Weights of a small GPT-style language model, trained from scratch on English Wikipedia: vocabulary 8192, 6742 steps.
MLP neurons of a small language model. Each row is named by its layer, matrix (gate and up: input weights) and neuron, and shows model dimensions 32-95. Each number is 200 + 20 x the weight over its row's rms, rounded and kept within 0 to 999. A neuron's up and down rows have the sign that makes its largest values positive.
A block is one neuron, or neurons of one layer that tend to fire together. After each block is what it responds to, as a language model described it from the Wikipedia text at the highest values.

L4.gate104,243,240,212,190,175,197,174,212,201,221,200,197,215,220,217,172,210,182,202,212,205,221,230,220,211,204,196,219,161,207,188,195,211,219,208,179,194,217,219,180,199,220,180,199,198,199,198,198,253,208,200,196,181,214,216,212,182,237,172,235,187,178,200,234
L4.up104,220,241,224,180,183,189,241,192,200,159,195,213,207,182,191,212,187,185,180,231,172,222,187,185,214,181,221,223,198,182,192,218,171,197,217,231,231,202,200,184,207,184,182,190,175,230,189,229,235,180,220,192,225,186,194,239,197,183,192,235,211,175,237,197
L4.gate110,195,204,192,188,194,237,211,212,197,224,182,223,159,208,181,204,187,204,209,193,198,144,204,207,185,206,211,199,218,212,196,203,211,157,244,175,196,197,228,193,189,217,176,184,183,207,209,189,210,178,206,204,180,209,193,200,218,199,190,217,205,173,178,187
L4.up110,147,202,205,209,206,214,203,262,208,205,180,206,214,195,188,186,202,177,182,213,167,193,240,189,187,207,213,223,202,170,220,218,211,174,243,225,209,212,198,185,161,197,221,214,198,227,204,202,195,176,191,212,219,196,214,165,202,178,170,222,205,189,186,163
L4.gate118,194,203,233,230,207,210,210,192,169,200,206,221,201,211,184,210,190,185,222,200,213,203,198,262,206,221,202,181,195,227,212,198,224,167,205,209,213,199,197,184,224,183,234,222,220,224,194,200,176,191,194,251,203,200,209,189,186,197,165,196,221,186,150,212
L4.up118,223,207,194,191,200,196,214,222,262,181,183,211,184,178,203,196,208,195,182,230,206,219,164,211,199,181,202,177,203,200,201,251,246,211,192,220,217,219,236,208,211,183,184,176,196,203,217,210,206,231,193,196,184,204,196,221,184,181,164,187,196,173,187,209
L4.gate445,200,203,237,222,163,184,205,202,210,172,202,193,250,208,184,197,201,228,208,183,216,163,167,217,215,205,197,195,206,225,195,189,214,178,196,205,215,212,188,239,216,219,178,244,209,255,205,187,236,198,217,202,213,197,212,234,170,200,237,205,160,208,205,190
L4.up445,217,204,212,208,202,193,200,202,212,201,206,211,198,189,206,198,210,194,218,192,194,184,182,224,205,223,188,188,178,199,187,210,233,212,214,175,214,204,222,239,199,193,205,196,212,223,202,192,193,175,172,202,206,197,213,173,184,226,177,180,185,165,191,235
L4.gate523,160,239,191,184,217,198,209,206,224,203,199,204,184,188,164,182,170,188,225,182,186,202,184,222,227,185,179,234,170,218,208,205,190,202,203,200,208,195,222,193,189,210,226,220,212,212,190,207,206,205,164,215,231,220,207,207,204,202,207,206,209,191,200,196
L4.up523,197,208,168,208,190,215,207,200,242,173,213,188,193,202,190,196,179,205,216,189,209,180,192,168,196,206,204,228,207,171,202,184,200,175,184,238,209,206,160,207,180,212,176,216,191,202,205,207,159,203,225,193,212,170,216,223,198,192,188,186,193,160,213,210
L4.gate534,196,196,218,178,169,198,222,189,192,239,203,185,189,208,208,188,196,223,238,175,201,188,212,184,189,198,217,212,223,187,225,216,193,186,239,223,215,227,216,195,185,174,221,228,206,236,193,215,223,170,186,176,179,199,197,208,200,150,183,209,180,167,174,208
L4.up534,186,186,215,170,165,179,216,175,167,212,190,158,166,179,205,192,192,228,218,193,184,226,204,200,199,192,186,178,223,199,190,195,190,197,229,253,218,224,190,175,203,179,243,183,182,195,215,216,162,236,186,169,205,249,185,185,212,172,203,173,233,190,226,165
L4.gate640,230,171,214,200,201,214,185,194,237,203,197,203,246,208,188,175,219,204,209,239,235,169,185,191,187,220,201,156,203,212,231,184,227,192,255,219,222,202,211,178,204,162,205,162,200,218,205,227,229,198,202,212,203,211,191,209,199,218,173,193,227,229,216,217
L4.up640,225,179,208,201,213,199,209,195,214,203,238,214,219,191,222,208,202,193,201,224,167,185,203,195,200,201,203,218,204,236,165,216,209,211,204,183,177,174,197,194,197,171,192,232,191,256,191,189,207,227,177,206,207,193,151,225,189,227,153,173,209,205,219,204
L4.gate657,188,209,207,220,185,188,227,184,201,231,197,198,216,218,197,187,167,226,201,191,190,244,203,238,214,191,207,162,205,208,190,227,217,197,223,231,218,178,198,201,241,188,195,216,208,209,229,228,186,205,163,166,246,192,199,185,202,201,191,213,196,180,209,186
L4.up657,253,221,191,196,206,189,194,194,203,165,186,195,219,229,172,205,172,172,182,180,223,176,212,199,221,206,194,231,158,187,240,201,195,220,209,234,257,221,184,183,207,205,206,195,181,191,160,197,192,215,199,205,189,231,186,212,202,208,180,225,181,197,183,224
Description: Temporal sequence connectives

L4.gate126,228,226,196,192,192,199,198,180,187,186,233,165,211,173,179,175,219,150,200,202,205,199,190,184,178,225,196,243,223,204,206,189,224,191,182,179,223,225,177,201,181,230,208,205,208,201,207,179,201,218,197,192,209,207,174,221,204,237,200,247,176,222,229,205
L4.up126,191,214,177,172,195,205,228,163,195,172,161,180,201,238,197,204,225,190,186,199,200,174,223,182,185,174,199,200,202,207,243,188,206,224,217,188,200,209,202,175,229,223,201,197,165,186,197,220,223,224,212,188,208,196,203,200,202,204,186,248,227,209,208,210
L4.gate146,173,201,206,221,211,202,206,157,210,171,202,231,244,188,219,197,174,217,193,210,232,220,195,204,211,166,180,201,217,219,223,173,210,227,189,212,177,165,202,231,216,216,196,215,190,218,180,210,229,205,211,198,174,189,156,204,196,227,220,194,226,193,198,184
L4.up146,166,185,212,236,186,172,213,182,187,232,223,204,196,209,160,229,213,202,201,182,194,201,202,216,164,205,206,191,205,215,173,197,197,193,213,201,196,181,175,200,229,228,224,192,197,222,174,206,184,225,185,207,191,201,206,212,231,204,196,240,216,192,195,205
L4.gate239,207,207,200,183,217,206,202,170,176,207,222,182,221,177,207,199,194,192,253,195,202,189,215,182,169,178,169,193,181,170,200,207,218,217,217,184,208,170,199,190,198,212,207,197,179,198,197,184,198,217,192,173,222,211,197,193,199,230,206,185,200,209,179,204
L4.up239,200,218,212,207,225,210,227,204,163,202,204,207,246,167,181,178,205,222,220,206,214,191,158,222,218,195,215,179,193,185,196,191,197,233,222,179,184,193,237,211,208,193,221,200,206,208,206,202,179,226,174,204,192,190,231,178,201,180,173,210,233,191,213,166
L4.gate297,168,198,195,189,199,206,226,174,210,187,207,181,158,230,230,211,212,181,182,210,181,203,218,222,161,171,197,175,212,205,190,178,191,226,174,178,217,183,161,225,218,205,194,222,202,227,191,221,174,234,214,220,199,211,222,202,174,199,219,200,220,180,209,175
L4.up297,212,195,200,205,197,215,183,181,200,210,189,227,224,215,224,198,217,233,229,203,241,189,193,192,215,133,196,217,194,210,189,186,216,213,221,195,174,195,215,151,196,191,209,207,162,221,164,201,199,184,185,206,228,172,200,194,211,239,146,203,154,196,210,183
L4.gate418,182,194,177,216,206,218,179,169,194,176,180,165,187,211,203,215,203,182,218,235,180,170,202,167,205,166,166,186,191,180,192,180,153,184,237,181,179,196,208,200,169,230,157,165,193,202,195,228,197,209,216,199,209,182,218,164,184,199,178,188,189,226,191,211
L4.up418,205,180,199,215,194,222,241,163,205,239,203,206,193,203,198,172,236,213,222,206,189,174,223,174,202,183,168,188,206,216,234,198,203,202,234,166,182,184,210,182,198,202,177,227,196,212,195,208,200,192,185,183,182,191,218,194,168,177,231,173,227,183,200,223
L4.gate500,228,213,178,226,203,195,203,191,204,238,187,184,185,157,214,178,216,193,220,218,215,189,242,177,183,179,218,196,199,178,203,189,212,183,199,168,200,189,201,198,204,208,193,179,215,227,199,199,202,209,160,172,207,178,162,219,211,211,214,186,201,234,193,212
L4.up500,191,211,204,185,174,202,199,196,223,177,199,198,201,165,220,161,238,194,204,190,237,204,195,211,192,207,198,154,216,189,214,245,196,205,206,220,180,207,214,215,207,178,159,206,170,191,217,219,183,225,173,196,191,180,221,223,165,215,186,196,224,158,176,183
L4.gate599,247,236,223,190,188,213,212,229,188,205,211,195,214,165,208,204,212,194,257,199,196,225,177,189,181,185,174,171,201,174,185,206,212,194,209,174,208,186,192,182,198,223,192,194,215,237,187,177,177,174,155,194,192,178,210,221,211,225,199,189,217,174,206,219
L4.up599,243,192,178,174,184,180,219,228,184,201,192,199,185,156,205,218,208,209,219,202,235,244,195,191,188,208,195,191,192,232,160,206,213,214,218,160,200,193,201,217,197,211,184,210,222,207,230,188,154,218,177,193,200,154,157,210,214,197,200,204,213,179,247,182
L4.gate632,202,248,201,194,164,176,213,201,184,222,196,182,206,221,205,190,212,187,195,163,198,199,221,204,185,200,192,172,197,186,197,196,234,208,223,141,177,149,195,195,174,213,175,207,204,209,218,188,201,226,203,198,201,190,217,192,199,222,174,228,199,179,221,176
L4.up632,215,190,190,207,155,217,217,212,195,195,209,206,195,171,213,194,195,213,235,192,200,169,228,202,173,197,163,192,200,164,216,235,214,197,184,195,224,191,192,182,167,238,209,214,199,181,206,214,199,174,169,185,207,198,221,228,214,198,184,206,193,177,212,204
Description: Name/title end boundary

L6.gate179,187,171,212,161,183,197,221,220,236,213,199,184,176,172,226,222,210,205,170,183,184,220,188,189,212,187,230,173,182,204,246,187,194,185,215,219,220,217,208,199,208,190,189,204,214,192,204,191,205,196,187,207,203,223,183,206,215,207,207,224,202,158,226,224
L6.up179,196,239,201,231,163,211,192,183,184,190,203,212,226,178,209,169,199,185,190,226,206,164,199,217,229,214,196,197,203,175,217,193,233,219,216,197,219,201,217,203,223,187,213,191,200,239,210,231,199,183,211,207,222,185,151,167,229,212,201,197,194,178,192,219
L6.gate643,178,225,215,172,196,194,198,183,188,193,227,167,223,194,210,180,208,216,176,206,227,224,197,223,216,246,216,212,194,187,237,226,239,196,170,213,220,204,197,183,228,187,211,225,209,220,198,196,222,188,213,202,172,186,185,211,199,236,181,221,188,215,228,194
L6.up643,162,217,166,229,183,191,177,169,193,181,203,228,195,190,211,205,228,186,178,239,197,241,186,236,214,215,221,208,208,204,200,216,191,204,188,196,201,179,204,209,185,209,213,216,198,209,181,188,176,184,211,202,210,195,212,225,167,224,218,222,182,225,201,184
Description: Clause-opening prepositions

L4.gate49,185,214,177,229,156,184,259,198,164,181,191,244,175,216,193,209,210,186,203,186,212,180,184,221,183,224,204,230,200,193,209,207,164,187,226,227,190,199,213,197,177,211,211,210,224,223,219,202,232,191,153,199,210,208,199,179,185,167,226,186,204,183,197,203
L4.up49,256,211,209,216,226,204,201,189,175,181,195,207,205,239,212,224,217,223,190,193,177,223,218,207,235,210,216,186,192,221,219,222,211,179,181,189,217,236,223,183,181,189,213,182,193,203,210,214,198,227,147,197,182,207,192,210,175,199,195,208,185,191,215,214
L4.gate123,179,216,230,218,205,142,214,200,196,199,185,221,206,206,239,187,223,189,197,229,216,195,223,192,163,202,234,217,237,181,252,199,219,199,180,223,204,217,190,176,187,200,172,183,182,182,196,208,198,242,197,191,171,183,200,214,196,185,205,215,232,198,206,172
L4.up123,204,190,211,206,182,194,186,212,210,201,220,218,198,172,217,155,204,200,196,226,224,207,190,211,200,240,175,184,211,185,219,205,164,210,207,205,197,223,184,217,187,186,217,175,201,215,183,179,224,195,165,177,212,209,218,208,193,212,177,211,206,201,242,204
L4.gate213,185,181,197,169,206,206,191,212,188,193,221,195,216,190,154,193,220,216,209,185,186,167,213,189,199,223,245,259,167,197,174,228,206,200,202,189,192,209,217,202,211,182,173,208,208,219,246,195,184,193,159,208,193,184,171,216,216,187,216,185,200,212,201,203
L4.up213,209,176,145,207,183,176,209,186,177,200,227,231,217,147,173,182,199,191,180,194,199,185,245,222,208,199,182,202,177,190,184,223,199,196,207,210,198,207,243,226,187,229,217,194,188,215,207,199,180,185,214,200,231,215,185,163,204,235,189,225,186,196,212,180
L4.gate286,215,198,177,205,159,174,206,231,223,182,198,183,187,233,165,196,185,193,245,193,208,196,217,207,222,201,207,170,215,207,189,185,197,220,187,229,201,237,198,165,164,242,213,192,203,197,207,218,239,188,204,196,223,199,169,203,209,232,214,195,203,153,192,193
L4.up286,205,200,206,206,237,185,199,168,192,202,221,211,182,180,231,189,179,232,214,179,211,201,196,207,205,216,212,188,183,192,211,227,196,216,196,170,208,196,212,197,196,218,261,198,232,201,193,191,164,198,223,198,159,179,213,210,235,193,183,232,215,204,163,206
L4.gate304,187,216,229,224,200,191,191,172,190,148,223,217,211,202,181,201,194,234,200,181,213,224,187,210,165,189,237,188,195,215,192,202,234,187,221,242,221,240,199,176,162,210,175,169,221,196,175,195,184,194,182,195,187,227,186,204,195,210,219,193,174,185,214,212
L4.up304,203,179,191,203,192,170,204,220,182,192,183,204,214,221,164,203,201,182,214,202,203,225,204,180,209,186,186,211,171,233,213,217,170,187,184,183,219,174,196,197,224,216,228,205,182,185,227,211,199,190,167,173,187,237,220,232,213,176,177,227,225,177,187,224
L4.gate308,200,181,218,196,180,180,244,183,213,228,190,200,148,205,183,193,190,200,208,207,230,143,214,214,202,223,203,205,187,230,165,197,196,200,179,208,153,178,211,184,185,189,201,191,182,216,169,206,174,195,181,186,229,178,224,223,166,145,226,180,186,203,192,204
L4.up308,226,189,195,230,157,200,205,222,183,185,181,235,187,198,186,149,158,199,153,170,164,214,206,252,222,187,207,192,222,160,209,226,176,184,227,218,176,190,183,195,225,229,189,248,214,205,205,204,203,218,201,203,199,199,206,203,185,198,201,182,175,173,188,185
L4.gate426,175,186,176,216,201,197,236,196,205,203,210,212,236,225,210,239,207,185,217,170,215,203,193,153,188,208,192,212,191,209,208,182,198,194,227,181,212,161,190,197,180,203,163,196,182,190,203,242,210,233,165,179,183,198,186,179,198,220,204,208,207,208,182,174
L4.up426,214,236,215,164,172,185,204,222,165,146,221,204,211,224,187,208,228,179,238,215,215,207,224,201,187,211,174,207,214,222,213,215,204,211,221,179,196,176,197,225,191,190,183,205,158,166,215,231,196,198,217,183,216,211,227,224,193,207,236,243,212,195,190,195
L4.gate455,196,195,178,185,197,171,194,160,210,215,162,169,177,205,199,191,195,194,206,215,218,188,212,221,216,218,134,234,215,195,202,175,191,207,200,202,184,195,201,159,177,196,215,202,199,204,176,192,194,203,170,163,188,233,187,186,165,216,190,201,215,187,164,180
L4.up455,191,200,212,216,198,197,218,213,215,157,184,200,202,201,191,213,224,192,187,219,202,224,209,237,197,218,175,189,197,198,224,222,215,202,188,206,190,192,237,193,193,186,187,215,194,184,146,195,227,225,195,181,190,221,239,203,189,199,185,224,186,196,193,207
Description: Paragraph-break newlines

L6.gate664,215,167,212,248,207,165,201,185,191,186,214,182,219,211,185,204,215,232,211,175,208,220,177,228,192,198,190,229,220,242,188,226,209,203,182,217,250,195,220,224,175,201,215,197,233,213,178,178,203,201,184,224,212,195,229,173,165,228,192,203,200,191,214,187
L6.up664,228,180,206,211,171,218,175,219,204,191,194,233,225,172,198,180,223,202,263,232,172,176,193,235,203,165,192,201,175,155,196,196,153,191,226,185,227,198,164,188,192,219,218,192,180,209,199,182,193,190,231,190,191,215,215,166,171,214,207,241,195,212,208,188
L6.gate690,193,178,199,208,188,192,237,224,171,203,195,192,235,193,197,205,215,196,230,167,191,197,234,207,185,150,213,219,165,167,176,193,162,226,212,183,187,172,191,175,215,184,181,170,196,179,175,168,218,212,191,176,222,183,230,214,183,212,224,205,180,167,208,225
L6.up690,191,207,200,215,176,174,235,225,183,207,211,216,251,210,193,195,228,191,209,153,186,200,209,207,187,192,195,187,189,189,204,214,153,198,181,203,211,198,189,192,200,207,210,187,207,217,192,175,152,216,191,181,204,175,211,149,198,216,235,236,210,198,208,199
Description: Table cell separators

L3.gate202,197,198,202,200,209,241,190,187,210,223,191,235,198,190,177,183,191,202,174,157,223,198,175,220,202,172,210,203,199,204,174,204,208,211,199,190,174,157,207,193,191,213,194,194,193,169,226,214,222,225,185,211,179,166,216,207,186,172,187,191,220,187,208,193
L3.up202,222,200,211,220,226,176,198,165,207,192,205,192,179,215,189,195,215,205,210,156,210,232,234,229,198,178,188,172,218,213,191,201,222,211,161,188,210,182,177,254,205,209,203,223,218,206,203,193,207,224,208,173,186,204,199,220,212,162,199,171,186,205,205,166
L3.gate268,186,188,185,221,230,208,186,220,194,198,197,199,172,228,211,205,187,182,190,196,229,174,216,227,149,155,194,198,259,161,182,192,201,186,219,197,198,185,209,228,204,214,203,191,216,235,173,166,215,205,204,208,181,207,220,175,198,216,203,197,208,224,194,223
L3.up268,203,203,224,211,178,159,154,169,190,175,197,225,229,232,193,206,190,204,190,208,209,226,199,200,235,190,194,171,175,202,213,211,211,201,204,221,217,199,217,193,208,213,219,163,172,226,189,224,222,222,195,211,189,195,170,175,185,173,236,227,212,208,174,196
L3.gate349,190,213,222,209,201,224,187,187,198,193,188,159,213,207,189,160,193,196,210,195,174,229,189,165,218,188,170,197,160,186,208,218,197,216,185,195,177,235,177,228,219,182,225,196,235,189,179,178,198,181,197,221,216,190,193,213,201,228,239,212,195,183,160,168
L3.up349,178,185,233,211,209,216,181,195,206,194,201,200,199,182,183,203,176,229,202,187,184,189,209,206,179,191,204,187,163,168,186,199,241,232,232,200,201,190,199,209,209,210,195,202,215,170,181,169,200,185,184,273,224,166,200,210,179,227,243,238,186,199,200,202
L3.gate644,226,219,194,216,203,186,220,191,202,199,187,192,234,180,204,209,236,208,210,183,201,207,214,214,186,174,196,227,205,209,214,203,171,201,199,182,214,167,186,217,216,177,198,206,218,228,190,174,216,224,209,169,186,179,192,212,188,164,243,211,205,232,180,198
L3.up644,204,183,166,198,196,233,217,173,191,166,188,212,187,212,229,217,208,219,216,152,198,193,179,242,208,218,228,232,185,193,189,192,193,169,196,184,203,217,220,195,235,200,225,229,171,228,219,200,178,209,221,173,182,189,197,186,177,160,185,202,227,176,184,219
Description: Table cell separators

L3.gate6,192,206,178,204,179,186,218,174,177,177,205,244,203,191,245,173,159,219,207,178,184,207,202,223,212,222,187,231,238,204,195,182,180,227,183,193,201,220,187,211,187,195,208,173,214,200,206,190,184,209,207,184,172,195,211,209,179,211,197,184,207,190,216,193
L3.up6,216,201,229,226,159,214,247,179,192,187,192,226,221,201,201,184,177,209,209,187,219,182,214,229,198,213,188,167,223,207,189,186,182,176,178,184,200,225,177,219,235,203,225,221,211,181,211,228,225,203,160,223,206,198,243,201,230,182,222,156,202,212,221,241
L3.gate111,177,225,162,188,194,217,179,189,192,164,197,209,169,156,164,209,217,175,227,204,230,220,234,190,205,192,197,222,212,184,203,197,191,204,222,194,184,204,225,229,199,184,218,196,218,154,202,193,195,215,189,184,197,219,216,194,209,239,210,179,216,172,210,211
L3.up111,205,247,160,188,181,190,214,197,192,154,221,228,196,177,184,220,248,208,223,198,231,201,219,223,197,139,199,222,244,220,211,204,202,186,193,212,169,202,201,187,207,205,204,192,189,173,178,182,208,224,180,204,189,220,185,190,172,190,208,189,194,213,197,227
L3.gate277,238,192,213,206,209,179,206,215,204,229,237,188,182,206,192,239,214,196,231,187,206,209,230,196,201,209,213,180,214,196,224,194,207,173,211,191,172,194,202,174,195,193,163,182,195,203,198,214,207,215,239,196,206,230,196,210,198,201,216,189,209,200,181,182
L3.up277,220,197,177,206,183,194,212,211,209,234,235,193,154,202,202,214,190,233,201,198,199,152,223,189,193,231,186,158,220,208,156,183,180,212,209,224,180,215,193,218,166,149,180,172,233,167,220,189,187,206,195,187,161,224,222,236,173,212,140,232,195,213,174,212
L3.gate626,210,204,201,204,156,202,215,223,240,189,204,214,188,221,153,192,226,179,216,246,213,187,214,198,230,202,175,160,205,198,205,210,237,215,175,251,203,195,204,186,206,210,214,199,211,208,176,199,175,165,167,235,227,182,192,182,215,196,203,188,197,200,203,205
L3.up626,189,203,206,239,214,220,200,225,173,196,196,210,173,195,200,189,193,183,202,166,245,216,221,222,184,159,189,226,193,220,213,181,192,196,181,200,207,192,194,168,192,207,223,179,197,200,187,189,227,173,208,238,208,198,209,199,176,211,211,197,203,203,190,193
Description: Paragraph breaks and between

L3.gate188,185,200,186,199,197,184,167,167,195,191,219,199,189,203,209,215,214,201,221,273,226,216,195,225,213,181,183,214,222,216,204,172,198,194,252,210,222,192,249,175,243,185,238,226,172,240,194,193,194,169,186,201,188,198,216,218,208,209,196,195,214,173,213,193
L3.up188,199,258,206,207,205,192,212,214,202,206,185,188,202,164,204,236,190,199,214,188,248,206,173,213,232,206,209,198,193,184,196,188,209,219,199,209,181,203,221,231,188,198,178,191,198,194,208,200,204,201,181,216,197,190,189,188,205,237,176,196,219,178,166,209
L3.gate465,196,191,242,192,219,214,196,188,181,236,171,184,188,147,176,207,218,228,205,205,195,200,217,239,217,208,193,225,222,182,197,186,227,183,227,200,220,195,201,221,160,219,203,220,203,224,181,210,196,182,219,181,185,208,201,193,198,246,194,210,230,201,158,164
L3.up465,218,179,182,177,205,218,206,212,210,184,164,181,206,205,213,205,188,202,203,221,203,201,204,204,157,216,195,210,198,219,238,213,209,190,165,185,186,191,202,177,214,179,241,213,183,240,196,211,154,213,189,201,207,225,177,182,226,202,189,191,223,171,166,178
L3.gate548,219,185,192,189,211,192,196,182,200,196,172,207,210,199,212,192,167,189,164,203,200,198,230,181,161,209,178,198,190,180,227,151,223,201,171,186,181,194,197,187,207,220,212,213,227,195,201,221,222,241,197,242,196,183,188,205,202,225,180,195,187,194,194,182
L3.up548,193,188,219,206,210,185,193,216,190,219,220,179,196,196,244,200,193,193,179,193,210,170,192,219,195,241,149,239,177,203,226,225,217,200,208,180,228,190,215,180,246,189,209,206,214,174,153,177,203,237,204,188,218,223,171,191,184,182,195,158,195,199,211,191
L3.gate582,185,193,211,185,211,220,195,203,218,155,213,189,191,210,199,201,189,210,201,207,200,228,210,211,208,174,206,187,192,172,199,191,193,220,193,203,213,230,194,180,235,160,185,171,181,209,221,190,184,203,187,186,185,203,221,192,183,157,208,179,206,162,214,202
L3.up582,214,172,216,179,202,184,218,219,234,164,205,229,204,195,212,238,236,185,174,204,182,219,248,191,197,192,206,204,199,172,205,208,223,176,190,205,189,155,204,192,264,214,212,222,151,215,169,152,192,206,180,199,192,198,202,192,214,187,200,166,214,165,226,187
Description: Temporal clause subordinators